From a checkpoint of a small transformer trained on Wikipedia: width 256.
MLP neurons of a small language model. Each row is named by its layer, matrix (up: input weights) and neuron, and shows model dimensions 32-223. Each number is 500 + 40 x the weight over its row's rms, rounded and kept within 0 to 999. Numbers have three digits each.
After each neuron's rows, "fires on" lists the tokens most often at its 100 highest values on Wikipedia text that the model never trained on.

L2.up583:531501540496523474508515507547472511504513432496510502486516487515550490472393496505484460515502538502519582494523497486569468508479554483460485460509518516451527500488475539493481543448444500528470530473480480477506428478516484375539494457467540569559521461505498502505509583438495545409520439465548475487552385488549439500512453527455514456525490461471521433537603542490492436456401464514456446506450527537556452479582463461510489486525533497539493481486474488476554514527521462540473501546553480477506482549536510475481506569498400414478524546551477474634496486473493520520
fires on: ".", " said", " start", "ve", " ev", " first"

L2.up36:512489482573504477508510428442469426544488443556521550453499508513481484473504547543520524507459526546478485511501469530487506492489518484510523454578489478457526460510506428490482489548529477459455533503508455502562530553597539560541480477484431480565572580466509502488489534482499508493491480578471506526515455428478489508536478456562517585527577491460478452480423458447477496562487467466527515454465487480446553498393499463457491423559492484504509485468456483535563532556480520503468477457455473492546505498403578530456556479501496456427420352513465449532423474525414544481
fires on: ")", "i", "um", "b"

L2.up83:554482560588514424457462447509471506532517476484485489434500556466509537495431489481512521547401449504448508502546511487515500414574463588479527472488493503523477498446452574579464440525512484453457457403538499478560551481543536532503578440495513522473523585487526449540538507510504597487529438527485537494539488497473454470472511573535439571497490567492521446510526555445488515507528495518488496500520576462519446503476489567424575595521466443428499553472520491488424476447451521459486492454528460505511503486509474496427539448424550500514486435444501508439505452432425411528
fires on: "1", " sec", " Sec", " cre", "7", "8"

L2.up790:575471467517521464586493434523505482547596520509496560470493571482516563446450576519545465460480452483509471472505483528462520495506532427466542533446547565488484550508512495476511429538531513471513483460471483476541558434518543564488492459518502445495499525540451537498497528511529492542527449513487574478475531514430491566596525474420562548475548533505530457545529519454527432502513494554534532507501542495435486505548451531447499475533397535508505614532415503499514593488525597487418520505444575485493482504512566522521506522502532536501504497538606467532518475527517505533
fires on: "G", "K", " K", " g", "H"

L2.up258:445529441547442549521479518473556508467453503558543447534460549494561441468496552502501511509504457540502548525497531492437515550469481518494475551514482427532520514520380531549552513438486434538499520456507540518492482450509490540533422460500481505502531560456493504412444425526460470573483522459498453499453588541505516560504509483507508450460538575518461495521514498495563559509474460403414451446449502477525504466455468467471418410495540468483509613559475495471543519499447554464460459484513522528549459544479465518513434504477525557496495517499479512503535417451514568460
fires on: "arl", " while", " when", ":"

L2.up963:476511490434494451503512490481558416497523530432547462526503508526534533532490441452499560434539553432473547498481459505496477498510386551481533491430478472557497538490525510502524531536609556522528541498556553554513494489521493445482412585509514521523460468500477588479526499447508478462444474589492478526489510495555517531547454507582526505539504579499521493473521559575541515514441503434483457503402510490491530463532538539487453519521505449502541445559495544496517440486475484510536606503532543491441550533471418480555524513525453480516462489528510470392484544528504484486
fires on: "ue", " of", "ite", "-", "are", " result"

L2.up605:555537456492490526477571473432482474455498490436498481473524511486591462579525463474506556571554550501601491568541494532591467499577466418543553479526449510498551477520432545537502511470577487540540515476554414559538526493431467510491484559554582497457494512486451474512517456456525495427490464435521474447497501524545486479469534506504551515503534480513472500529472474497488528441489505457483478537551470451545488509486519505411506496548562539521560507540551509470498437573462474434439457497488507494474456549513556482480459514476480533495530516508474488406512512499510440487
fires on: " and", "ped", "ther", "irl"

L2.up306:473500492527534429522582503542502486516423531439492450464424495464512455475506470492498537539518512521542503522562441503534457481538506587523494476501514555544498511514471438526520478492531488575507544495497502452516486469478537480479470535468581419492474497584428543483493497439479591532593480460511469508461452554608499517485452453476523492570465528467500514543438522532508440469457471500515410500519514519442529448492480501485589521542521536499540453631481558394515505470507525441519439493532521474497440510497462511452481499475501591528504518488484471517559496421536482479
fires on: ".", " de", "-", " join"

L2.up534:455501452559443507557460533513534488561548526494571525496451530462524448533431506513529504618424483497457517506530483487459518518477534453543500486474508452516496415453450514488482519459477514539458458532565504484511473523486487474485449543506442495469456511483513477509561538523530393479523487526552479510526501472540462478536573465546498504522459471421541481507551519466454457457575472507485488505597537442438529460500569523521492525552536607465506464490554493551533568541505466518547560515548510494438494500498541446511547514413452479458520533467559537508511504466496531461
fires on: " le", "other", "ext", "]", " ext", "ies"

L2.up607:477514622451494595466560579457528418544491520469517492393457523416476515504489474519446432537540545472491501525464501554544565509559443539568472506491504565517485502469462519516472486491501513461528460566521548511504527501569507539524502480478528437454512534469475513496508582468531561469490508433473524484476453558486457562442507563519477526464583591459471565472539510477497500506485566488580508556424457484506479500550557451522508520499490558521516523488466495497450466494502429476476529468554496577562500537538537480529505495483450448549493527545468525501489457494468511417
fires on: " soc", " Party", " law", " book", " Nor", " War"

L2.up661:437489469526561452495553525524481440515581522477528515456549495529528542489513564440558534518445465472537508493445469459557537497464466548529505412501483560585425488444506493477486443474548476472520536452477566513427514459475539562515479457507487461513505523394540500493480564479481525490468501532481468457505449500481455486515557506475463483491508553484422451487505395497447529532462486546604521512532488544485528507465517496542466551433548476560493525459480474502491523456500490466556529427453435533505537454553447586585482529546541468529498519463449455473490450524509531491
fires on: "che", "uro", "aster", ":\n", "hes", " cor"

L2.up602:522451438516542477445405450522488507521496493507491484460548510550458486417455562521486603581471509481480402547460489482463499444529468513519505476539495450556492523433514509539581482523467507532455473427490498488522497519556516478520569480462484504550544491492516557508394553488525424451494447485471507478472491545476497473447519441485568469574439533507426501528510459498426442527466529565580468503440492508502500545472459479474427496464424445526523564500509502545489568512508522522460532539415497545562459449432542524545530528488526517523501474549441557485546529494478477442
fires on: "ations", "ities", "istory", " history", "itions", "ification"

L2.up616:473530496543371454474476506511522511501473482514461514473445533505557547402493532512548485533453473471511550431529478549575522483484555419516534499477565484471483485499474443502433510552435462455524473570491509460524557515507462471522495482429500472548512519447554503563444505530493558546525524446501488557450505517598432516509551431524534484539506492465575442551496436508534548540535488490558514471557530465457517491490473504465473463492478459561518473520462543516462542474507452598505512496538559454500427465590466492493548507485493509504494599538550487610588521472565508552
fires on: " Le", "cl", " any", "rib", "ther", " may"

L2.up298:478519460557554463501561529443528590550494497557548473450508552470536459557506544493571435475486444508525498513556443524555468465545490517511475508504563545473481533526465548480559544502529460501463499514455466451515543530534508467548487527473504485552518532433474504506510497418571469535523510464482457479449591503498471454560511582516504488516519458474496551556490491492489505482472484423466430525522563380544459512458555517513498571574506489439462521496539505445474582577543447497457552500413555539538511534470532497557512495501473488552518454490497516499497516436383483525
fires on: "y", " to", "ia", "ch", "way", "ly"

L2.up55:484496500473482535446469537520489472528462416502515482553543468500599535527400516522510483465495532520513594483499517458576516537579457443419516509465473549485457552533465494460511410510534478471505474497524484530538584480523474519516434572506541502495507485568450452430501482513530485478488479506486457452583528535562517489544460417463505483526497503496489512525515481572463501508483526522590540524506505525597501485443525479522612525448540463541532508449536489505430475527556452422500513522529496530475534514487482574476552468479446474502517491510511473585419475492472484539
fires on: " but", ".", "40", "42", " to"

L2.up94:537470515482466500482510460479517561465486445498445479413473499396465524459541504503536483472517491499501410532464539476504528482529444533422456429491546461535554440521513487510489560549586511505530486490456435469487494521523458484524535542457522490479504511412540554540460534505482598465464492536455535512504456458497515561487531435433512583517453505493549461557504482545504507498518509506487527574525462452453559451487506538482437531493490430498483469439504413511461504486477481540488428506527487539497515467447523493457562528477431493489543486489461451573554478399520471591
fires on: "eg", " reg", " Reg", " has", "ated", " start"

L2.up707:421531509501478554419524529569496473521509458498485441513437499491455484491522496564511515519403443494470484437442500477495438441512465514478501440438497453514493529503502490455516400504527524520568424509531466479564493528522463492512503480457558552521431520497546500416486452485506482441450544537578471498605562490521500486449542584529513493599554495528449506442530556481490481522527472471439510450480512478520504500529444529512454515445472535450499571482570503563529516506511546570494514470534505541496489552479496459510526468513482512553549535522556434437533464456524456465
fires on: " sp", " serv", "N", " in", ":", "-"

L2.up651:501462502532477477533526493532589544534519477497541532493550538451495570469451497496554508539559521482440478549443441497484499478556492491473498483498482569547490448451487524488505576476421493521494497485511446553535530482563516554511533480560498495460475500476565496559491539509514496514449543455388457481490474459446477506473586459493508494589523544453453465546475474485547465545529434473486495581399509508526431490439513483492498409513541494519447488530506459494569504463423486549452527510521524506574568523456474453446546534579515485491507467573488536531565540448513534472
fires on: "rit", " polit", " writ", " national", " general", "ternational"

L2.up856:511455557545492506443448474489479495484559583496480505456541531492520455498444455420512522564518441506526459412453527511524559481460441439489534480494535404510504493543474431485484473491534544487529554429484459505505469464523433538488489573480464483505478428507509542547508456535461466452569541547501477500502442542501408483521537544436502581442529535552507532546448496545459499482469490580487531497526560617548448418520539462530498533526540511572530463503512552542515511522491532449507484518526497507563521518532467493494468462509487465589499548535532497488555515485493516457
fires on: " me", " Me", " Be", "ote", " place", " Go"

L2.up453:452513487447498484560507595587572523433505540514462481472470549533535482461589461518482506433430516463474568503432464428536472526512527485440500483516488506568499438487547514554521508512538530477469463386505462505446509478523566502511505459410470476554492458451512468517503516523440534444565474470501524506493481512529533531454497491574528484549601538462478488515487483508562518524537519557485484537544503526560476503486530547463553424538469474554478486476556493449533519452507485494505533459535457490547542475515476441476445484516541546516484494455451530479523433467498530436
fires on: ".", "ven", "\"", "ith", "7", "f"

L2.up931:492490517522441464459466480579503574462445497484497491525519418538459411503469586488492387486549522458501442552442570504440483473520444476546473500554555442497511500424516522464534514509509546546505460416489587476518529569496510488446502498493535493477497515461495441547453579514513484480481433528549548505549537470431341564471525454452506572543504463504454504483480479473472462544482489493520525461480464562503464550515551500561452561527419448471465535514516536507532539467498560495517519540458536489461508537585473428564483540462569543548472499490457536532540489485474547534
fires on: "end", " consid", "ion", "ions", " bec", "and"

L2.up450:506535524528473503562553546488500539512497561474489561536512473428508538531446502512499505542487563481527505547517496518393494499522520572476512508569501498480519430452522499500503515591552501567498538461528512513481473467525544522431537544469469521476451480490467444574531590551439579469453494499464467446499561551439427534511473506531526544429509485471543517550419518548431467525490573556545487466523476486399550514484522515490550502531476527514488453502514504512473532466504532467491470426514493501482504497496506497452484467484548532555452462492455555459433416369497505443
fires on: " ", "ing", " bec", " consid", " requ", "ow"

L2.up566:523509514541431445511511490507476504507491536528473496455490536455507514498559580492500514542415495589529519530470510499570566472498420538587524502522501467499486494532509511574567466518434473465492489475452550480484472497471498590520485529565550425504477465501495491485490480482490440549576521547569454436390556499432571490561495468559490480473446529545432451558453476515470560465532507492570488448483528455469495550472440464496524491558508463482495496543526489538475499480489494500492563451486449507484387444526466440515528482447487549530529548441464550467473481509557572535
fires on: "ust", " can", " rele", " deb", " produc", " ret"

L2.up143:516495457627495430633532529511503553580520566507487542418495535474455404508430564467554522544513470539465440512523454492450496438493507496553464455477500500494478414533461488493431494526576505415437538504563522472539490543491577491516504488467438515452526548470503534459443540449495496516499552511497511466509510493495438469498542512492541482521589473521479481492474559499456532510482546455547496527537522511471522507484542483541440561493520540425509515460593478505509548525548522444525470509531553443555430523512509513528515449488468522511441490579595557551508463499456458512
fires on: "ief", "ings", "ics", "ive", "ers"

L2.up127:483479437496483563565466493511513512597476512540543477468464464484512542467520583562492521520539476551519520517457530530536483471545414497468519461505558512541429470497546498506448475538552489592466532506482499490544518453527431514465549511431499506498476462515512558523529516496541488536413536551506523463517502505558466533514480539449442525494427489515529547529445516495487490586497578460445558478571513482446559458541502540524541496594478522497554507534494453491442527489512457505466455448434424474498492502457531527526448470582478485488425512513601512502535493558572476582
fires on: "ches", " Mon", " k", " mon", " four"

L2.up2:526519513530429541485490468475536475488524472520590497509524466559518470437512516521458475545541607559567508477590478516565523503578496493424488461571493507554550463467461489480435469455455564486538553501466487486521475490480557490503454558539555473552463439479449533476540457557523501500535499535455490549502502553536459527524493466460487626546550487392586546566558504519535506557574411514455573500545543509472494500547449493459558508476502428551558476490466475480451477443494507509494506523473531503526514457477468497473478530462441532547449472501509539514488526484521530517
fires on: " play", " group", " school", " following", "oup"

L2.up801:471491472569467506460498542484459502513500492539576530500553555456453531526540571485474440497516602415535405499432496554624469495534512488507576444541525481504462504350456546523513480496473514485514477475575502528501523467548537553460487495451439436560516522475547539453440473460516544508554485501532483489508462425524460503449509514416549504408485457435565533558495464493473433478485520533529503485454495491443462563443416531470530562488507480505529445557534504496522453515554467537491499506512534471501481543512551546541522463461452560458498492478480429521455506512465514478
fires on: " |\n\n", "===\n\n", "==\n\n", " ==\n\n", " ===\n\n", " Born"

L2.up1005:501482447469463524507459520481509485495557502522559513499501526433499504494522521503471442511554474482625504459498480390522554515518576506460533484499437499530519529484558447501462483462423538464472592487503523567493482473550523478394439418459518513515516500505478559495466493523569560477483489540462453467402529450464484499605512486566488506397465464430612512539455473529495494501485427519483518522512454508542479520456522623524528452463480418541499538546514531481482524466526475479515478516455469490495451490483463552416502480520555481548510527466491423529527559473507598475
fires on: "erv", "u", "v", "are", "en"

L2.up821:484465547532492501535520491459489467509479489584497567476463536454468516480401564567453430534555528476445529510469499506500467476542538524457576467491479523493495500548529516466518488494537469458486485545574506466512502469533488459520430468563509437573524451495542484521435555471518480467558502529505450497501469535490509530398490468501510512558516429535493516473514472487466493488430461454527541510517511426432429476437460543444470541465559464508548430467455522548522475525535459552486537572544494526501497492526549557494512525517442475443532498637533389601532496518488495513
fires on: ".", "ed", " home", "ted", " but", " until"

L2.up837:406503495479483554459523526469502537530517544546482521511536567491493474503556492564548444507500409492453502475529491514490493478487495526498577484512538446449576507515487478479539521466486471559487477458486485405522507512520451483485584413444525504470503530526516503490419436518547379515452548515555484613574520480544446545559523453495469528601489489542424564489487543483444483492452468471483473469464551531504554463506435505558479533507493529472557505500516458497565519477451531555492499581469439445519484493469532479559445499522533567522574490492473518508592587505506492505
fires on: " time", "en", ",", "ren"

L2.up428:488549582495488481543495553457563506424509512517581501529444410559500517450488509432496498506466522421473541433469485548490591546565457513495536508502515525464491499479436496543512544444535533481525536527508527496425477474527469484562452529532509438558490494447445478576396581554529556524490478449474485483441521472480480503474505492525578481472515492570479443477487538504478487551506457477471505430435473520468507443412475565555511458510529540433492454438463500528513525472457532552536527493522565471472497564480513495505539503378417523435510474583472501521459494497499468471
fires on: "adem", "vious", "ues", "st", "amp", "os"

L2.up462:490475516531467510429466477457468504566488476565563575449446442511472528503450543523496503502472515500503536486464514527493467476494459491495510470469556480442474493520436534469543554465514497422537452478516471545474536488547548497487483469554488455482622466517502474495424603447471520494500480477583489408459395542484497536513470474464536447533533481567393472537457480483467562592458477510467515470547485446549479465433568469515567484543476494517543562484512477481467470521526477521495387436448539486524478492530513515543535517445516506454527499520503497548499472504526471519
fires on: "rew", "ast", "ack", "ic", "le", "ase"

L2.up846:481509481573485521502475546572533466496518459545545560505487514513555482479506471527534553466464495484546480525464482525542463460546562485554450519485535483545491434514466421492540512530450496493432550468543535529511516532521478578493570444428545517465449483563506456501506505510493556473596517477449511477505499476444457530485527527493527520493512487489361469524503534543542466438495544459475479389507482492459538556508506460497528421510471477545480554469558489561552463488534520521500578531428461535469428518540453459541531441556504520486489566514483494531460512496547503536
fires on: " acc", " rec", " Rec", " dist", "cc", " resp"

L2.up926:539556476577471545435504518472500557463594480483519464490522519436483480510541547545520529464494557522538436628446455516530429445504490462493455494425458469467501506488459525483496497489561487516543506436600485501518503526509477480496446570495469438499463512590486453477527462459520496453526507484497480521496518518468482519486490549570548505487509418579466509536540485409568476521464438472475505488468483460567466438493539525481461475497532559450589530476496475519540503575522501519474596501513466481509491431474482483513464538455502585544457501518513475468485562561489506510
fires on: "ard", "areer"

L2.up949:518440525512465515512551480529489482486533550471539510529476490489553467485528590545474509552546478479472503493525518507549466446521519397520585492442542473553572459540532460485469539489459497513553518462478617447523546508516517490513479566523475455452499516436524530495442537407528516522572436478535479529465444475515440577491574521441529469490524476519589492515549477510526536482481385500483551524563473461450542435488494480471435520531532548506495475431492433492514491505470536538508526451446452481560533475527488525562490509532417491509448449554472446497543496547446476447
fires on: " ent", " new", " long", " high", " old", " small"

L2.up90:540553516452480485534582434481489450465549451545530443510518451512613527446445464531441495516469507464515652495475481553448485492547465539426479517484437531578487509519502489530468460395501486491492548523448521541527459484499508452444505468503550527453539509533459467456421535516586482497490519494440538542443483466498436505513530440578481477491472524493564487441452462520475507520557478502534485478448489514532551569505550476500568549518447476532516448506418490426498452442531465569484457442494589477505531512539454546465500553539431476491515500468481510472487514477508528534
fires on: ".", "our", ",", "20", " Pol", "22"

L2.up527:475461545576500480453512456484550511489464434450494486521513539436525509504395523505532459508525488578538586484509486466525463560510512512493526479569503511434406460518447511550499500457518558476461519478512447468548518522471520478539499460510503575545483510527517480558463582504504489538492481650571512513502479552532498502462505461532446504508466490500491567535450569467567492537383463519477531557524474501470505432502485523532479447506578497505498518515519510495513487560452496526408471516520497494494512557480527523538548494501467511522558493559510518564510532489556442398
fires on: " Year", "ild", "ook", " years", " year", " Award"

L2.up959:487513483534449562486526479498427463534572466529480432501539526473454462388485561471540532522494525598485440468545482484496487490546529457566513492457483515477494517521533488600520523493545509442466511518524529460504468515465541453523439513467495465453456527434508477468476494447499484543581494530474514450428521526484517429508488529471548484541499480587435565459456512427424501519549490524572514436454534487544543466516428517505431493505454524446493553482529491636548536480440560555491520519475497492541488471503544480526462500521562573503508465486496536462448501493519570449
fires on: " disc", "et", " ret", "fer", "enc", " used"

L2.up70:478430535561495487503508475510549445510443655506588483504480500492460542497581468475471510546483549478561442493520523477534468582566567506496450500458566529531478556485479496490485473519406547473492470475534534529511502513577476495483543533502479496502463466515538496513527470461484510520544538550478455404503499511505526489515546535472529503532528432465487554509476568528536505533418508407549537560517441467457518510465514424515461477561509564408444549468513541502545511517574478526519478462525491441427499517514500488510468436521464515535460492497505525529485520457452454420
fires on: "ern", "ous", "urs", "ished"

L2.up27:518458461449517457531499545501475532475507564524487534494538472439434485486479527411536511425605461531530480487448486504464461517515469504531489513488536467531426518453522532504474528519521506528545560532426427516513472435463493471457499515423522477446492459524483514489507470519469536486520530494493537517433479456486548547436484483503485419452471557545454578443452489478554478507464554451507515546466537518561515505458534603552496510473436534517530487531516482505460535462434545494475516393538534483482450447511506473468522514533571532487513567528429514540495510484532482485
fires on: "er", " car", " describ", "ay", " April"

L2.up726:479532491424505492462495559473521487431466479532502468555486427500472472476554524503539526503461482509570531444518445464458554530478493536482508458476436552521500553576495485580504490481536541544458535482481501533487535512574503440542518475513591469490448510467539486438433461475509482503463457452557471517472484507543495481613495520510481581498491563491477571467484512534493507539457500459516474440458543415580520509458482503496513473589448389494492571465532473515480486445433542480554539516536483587505511503488461465491472518439512520484524481340522534410503545455493523531
fires on: " rec", "and", "man", "20", "8", " time"

L2.up647:547465512498492492569482466446579449526520442472475501495522456567526537469455475563480482511471543533471587472548455537503547426520544490472580508539524547518495580506542505483449530494577470469499502505473526523512518538564463555472503556548538501510520479510537525516537505500556482404568439514454485481432520467462490536457502551546499462538565522438471461553478516473483571521504498522535509510484503479478482599558498532488472445487407488435494507477506528507429596531561462457486483508519539507468494466380480517514499495478502436429487515563509375442433499457460472570
fires on: "ic", " str", "ata", "ru", "ou", "C"

L2.up576:485551500529552523537511556561437420474511466538473469428444474483509548502536506468463419511494545536500487514515512562540495476470483563552493518533473459540533453548453549511493518494529432519446571522446497556510498535456538550521538510506525470547493496547461441448471559449475577535515460553558503414467528496476460489528527532521495503428515526419553451539493514442467515561503466540538520528521558445456488447478479468514510472536422480562522528546509437477389427447518432499457577466519488505401514530464534496474503546431491441507533514507579529531522431464506510553
fires on: "eb", " Co", " co"

L2.up129:495539465465512563431524505503500450447474471515483517504445519445474534535494476538494537462508487487501574465494510514461458559543472416545444480464530597524550536537587524588452485392489503501512518532576520494482552487484508452456475500480579561517512473519414507489473471469506549416493534515593465515563495522501450503445463583496486497488504483523587508432480533487576471528446521440410494502506472413504448499466567508488533496514538520498493543460502481455482528531464488521470484543501453414496496502516516540512415494514479556487521475526561499497474504487456541557
fires on: " al", " some", " short", " un", " disc", " long"

L2.up449:535518540438545464542438519487532490516512537521492594538572538513564532425438554571478560439532468478468422544489533536493528425461519527494503506535486467485516532508470517475536540500472461436501529496528456504522569450546492502500413479525536468549494541545511566481430541508539533478490519482497432443550526393543453466510490471451498492557550469467552466502524598497563501499423513563489476547534487558485457527514482523506520485479578461526547544462516560572509474553498491498448479497521463454573467497457551462365510524501475502451483517484460455473513477562539452517
fires on: " pre", "for", " fin", " deb", " name", " Pre"

L2.up839:508420537552458517496517545495487438482503539500462508498468429546528520491529530452478587464510475508562411477506460528472475474490522482574487492444506526457469445544457520508511537510519473506417546485491479523476557422473494502482537544483551490505534572411510476485498501468456492482467512517442493533476513495489480516433505485488484540499539494543498495460535535470547511492530485458398499505495481513468505472533485551465526521483516568497486591494497505470484534571492569508508497554516556486553396453453478521517472498457490513656490383537537551590575540458511545497
fires on: " other", " many", " these", " two", " some", " several"

L2.up436:456495484563543461500478495561489494515495536522540585477489490384481491520490527427450490510594466511536403523418468509522411492497494521444466500484541525537504478504544489507503536509467518498480476505583478571539454491448495478499481467552445549520477540492461499503454560591434471434506475542542560488454530481509440595481536514440564520559467461491536534553508438556448470530473463515534538519474517406439568519545525560484518470491557524501465487559495509501482556517486458470423460518447527458489507479457556411475435525575478526503464519397512476492574524517563483537
fires on: " reg", " Reg", " vers", " Min"

L2.up528:597442563566535575542516511512456518541465468423498506522516492492488535518491418482547503481502516492584568515445565512525510475543403519519455493512468562532468529524455494513508475513483525458442499424536423491488442541501564515495468463447499529518538554505469498462530505496573523480456456491592428482452473448559458538601486530453486465449444518522521468530482563526508501533551512534510537507456439482515566504505522446486509603460497490481564484490533485465518470474512489507500485460495527529457492483503517472500458486503408415528525525493497517425438538520467547561
fires on: " comm", " Comm", " exp", " Alex", " dem", " Time"

L2.up791:463446494515551535520468522514511480450491533523497532456512512502472480499487580522402442539483492480527559509523459527456498522489494516504525423493505555568443445516481501559511511543434512509484495520442501469454547496499457526617484544475502491562444535397492573541494549477568491550503497505576514426404527446486462506504447501503501493484514551550473475539499486510399517532492419536582472559476448461449459479448479462463590482443422453569525577528480497502416480543448583521500487436463462461474507472541575545442480505506493498512491487519472474507505543513502487515
fires on: "to", "ust", "arried", "du", "ten", "et"

L2.up652:500446519534554558469484543539486503483511485503477502462433494493484491520467453564489469505528512420481501480531412500486498513521559522458473441479471513542453585499504452516570413515439553456466460498497511537498532510504517520523571491473588438521487472497490516456445484533545508502542472497545451504486520458546492474484449518520540457458462504562550530503553581488470466447462457578557433441427466486476549531472463545463496444493481495555456492490448462480525474536501516456464453524527533479475526550493577497462572512476521523466543507457509519561499486424461478493
fires on: "iz", " |", "erg", "ember", "oint"

L2.up757:442486541470500407501584499497516521487488550448464404494475570530499438506508495480483527521518539482529625539558475464536419510528532482482478484482493466507562543507555530525443459499554524469501530480514479549582483478438534489519432530501550529552516438533500525473501504521553525474485517465436446465558495496547512609490482518583522524560546494461597484495527510519555408586454437554480505506556467492493492466477530527499540553491476524586528433503529524415532469559513519533517518510553399482489531510440510497558505460524372497510488514452458469453483512478529492448
fires on: "-", "g"

L2.up1012:483515545546491463555503512466471501525515618561536580461539459544484486486516458460483497517462470502498502408564566449448474458527545517481543537460524491424490516446520551433450536460599525445493531548462518489440526484560580465480502507464493564581505552557475486531476592454549505532479557491490502501547460515574441525470527519482448573558470455515492532501510517552500429537436542496495533531494511520454519474490472490476557491543543485431540461512509522503519504549531523467456433548547552425453475545550515513423558463442473417494548521574508480545540518441563458528
fires on: "ure", ".\n\n", " with", " in", "aking", "ack"

L2.up112:548498477470464495504528527551517425546515528488527477507516537452505526493529538491477557540536483516518547466589517491506475539470474534468491439460554370556545482495521529444512516496521515486594590558448474563465528461505525536551466531432598453515498413469503474488525509390454591486491539544465463466496492479478477510549470524468492486534579469552562432540558480528473463494511476538509486509451520533518503478538502490492535547450440426568474494483524507470517538453541469487515511518525508483468486514556506507461500503467464544515542488503484434578577504503516474424
fires on: "out", "ex", "y", " Aust", "ly"

L2.up441:520472474468475505417419563542526487545507578491503481499506449500460472484557582486461504523544449477522454551499494471458578531417483446511576463497584497502491438458522555535524494434487565446475459463528381446543515521539507473509452535559482503507493513467449487483474468534495516532487563480503518529539518501462501550504511467495503484572478505431535472405468563441578475472544413507560518490551510477492509472504542496529555562467584470496496566587454478546509555448482524472534529466546482538506506451491441531509483488486519460528550461468486517520542544506442605527
fires on: " Mar", " Christ", " York", " Ang"

L2.up517:484465529583469463500517510526467534550453470424476529558463492496477403478508537420455542521554452507496397564554478460542502448520440458495552487501558564567471573537527516480468576513478545512542547505522511505482505565499460433533442505423506571526548521440428527471474423516514467498486509484448528507542471489452439517451502625447500535539501516495513491463502577401541452497490427486532463531448509475505512463458446515468509436530463460548478519466424512485562520513494597591514521518474439552462520537481462476470478542477458491456558522481558556535442522499460512516
fires on: "anc", " sec", "28", " end", " disc", " start"

L2.up933:563455520531433509530537562567485488496474450446455537502508491459546523507572483477473498494571513443537583521533523466553461541497492454509486499508515509513483502508520586506517474477514526445481457454522467553466497471500492450450513437524518490517471452535492518462511582496482455504502517456501440479480515597569516458417432588499491500452524439500480473551482523523526504527457439494463425524522480464421457497440515496528469480490476528497506508557564529456517470507526465501465501564535469511467541603483466484549538553429393569537442471497469587534437572420482471479
fires on: "-", "ra", "ing", "nd", "umb", "-y"

L2.up327:525450545506453472475474559493418448489545553489465543501493477520494522531522534454536496617463440505534512445493475463501467449442462571546469510529506542599480483457519515470495509545558573510473476532564482484521537494520482536513526510552488516457503538475497570500503599565447485525590587535582536542584484500527533526545520466499543468590571507564487460531494441533475450451526554486492540530532504497399576521546463525516516498508480490468518460516485377511444534449509504448520559523460501504509472424497537541524574462525513483507471575517458526561537536509527527477
fires on: ":", "’", "]", " comm", "1"

L2.up351:473451524500473533464505551484470462480519503542534555495471495462487481507537563512480517499546442466500415491527524532524514482485589528542510468455483494547422515468498424445440484419502578551519581506515557537572502501534460516445559544468491522465551506493512496432444556442427488495470573547531541518433477480557469523514505548509447501537527487529604484480499479439450483485510516535529460539439438525512539492526501601458515508511433498494506503543435470535500469486522486436584401521494502504487579491502505563491486487495438540464550488491565500552476449532515498569
fires on: "iet", "ent", "en", "t", "erv", "erg"

L2.up873:502503470526519487463550479514466483451512391529473414534472454438546470482438486484596502511425470499521538516440507513486483524456465575549488499513438507517448507407528463507506494488485554470478497501544481558530427539496498454467597491543563489493526566464505574431362537527570472472494535491505513493545488529529487542472409538499501505535451514459545494534474505454453522535526509472509494584514459511454493535460437449463498468443440450461451510527497480480508565459513513492490512550543607506479466496467511520538462531521531479492513463563478517559444559568575486560
fires on: " comm", " Comm", " Born", "erv", " tr"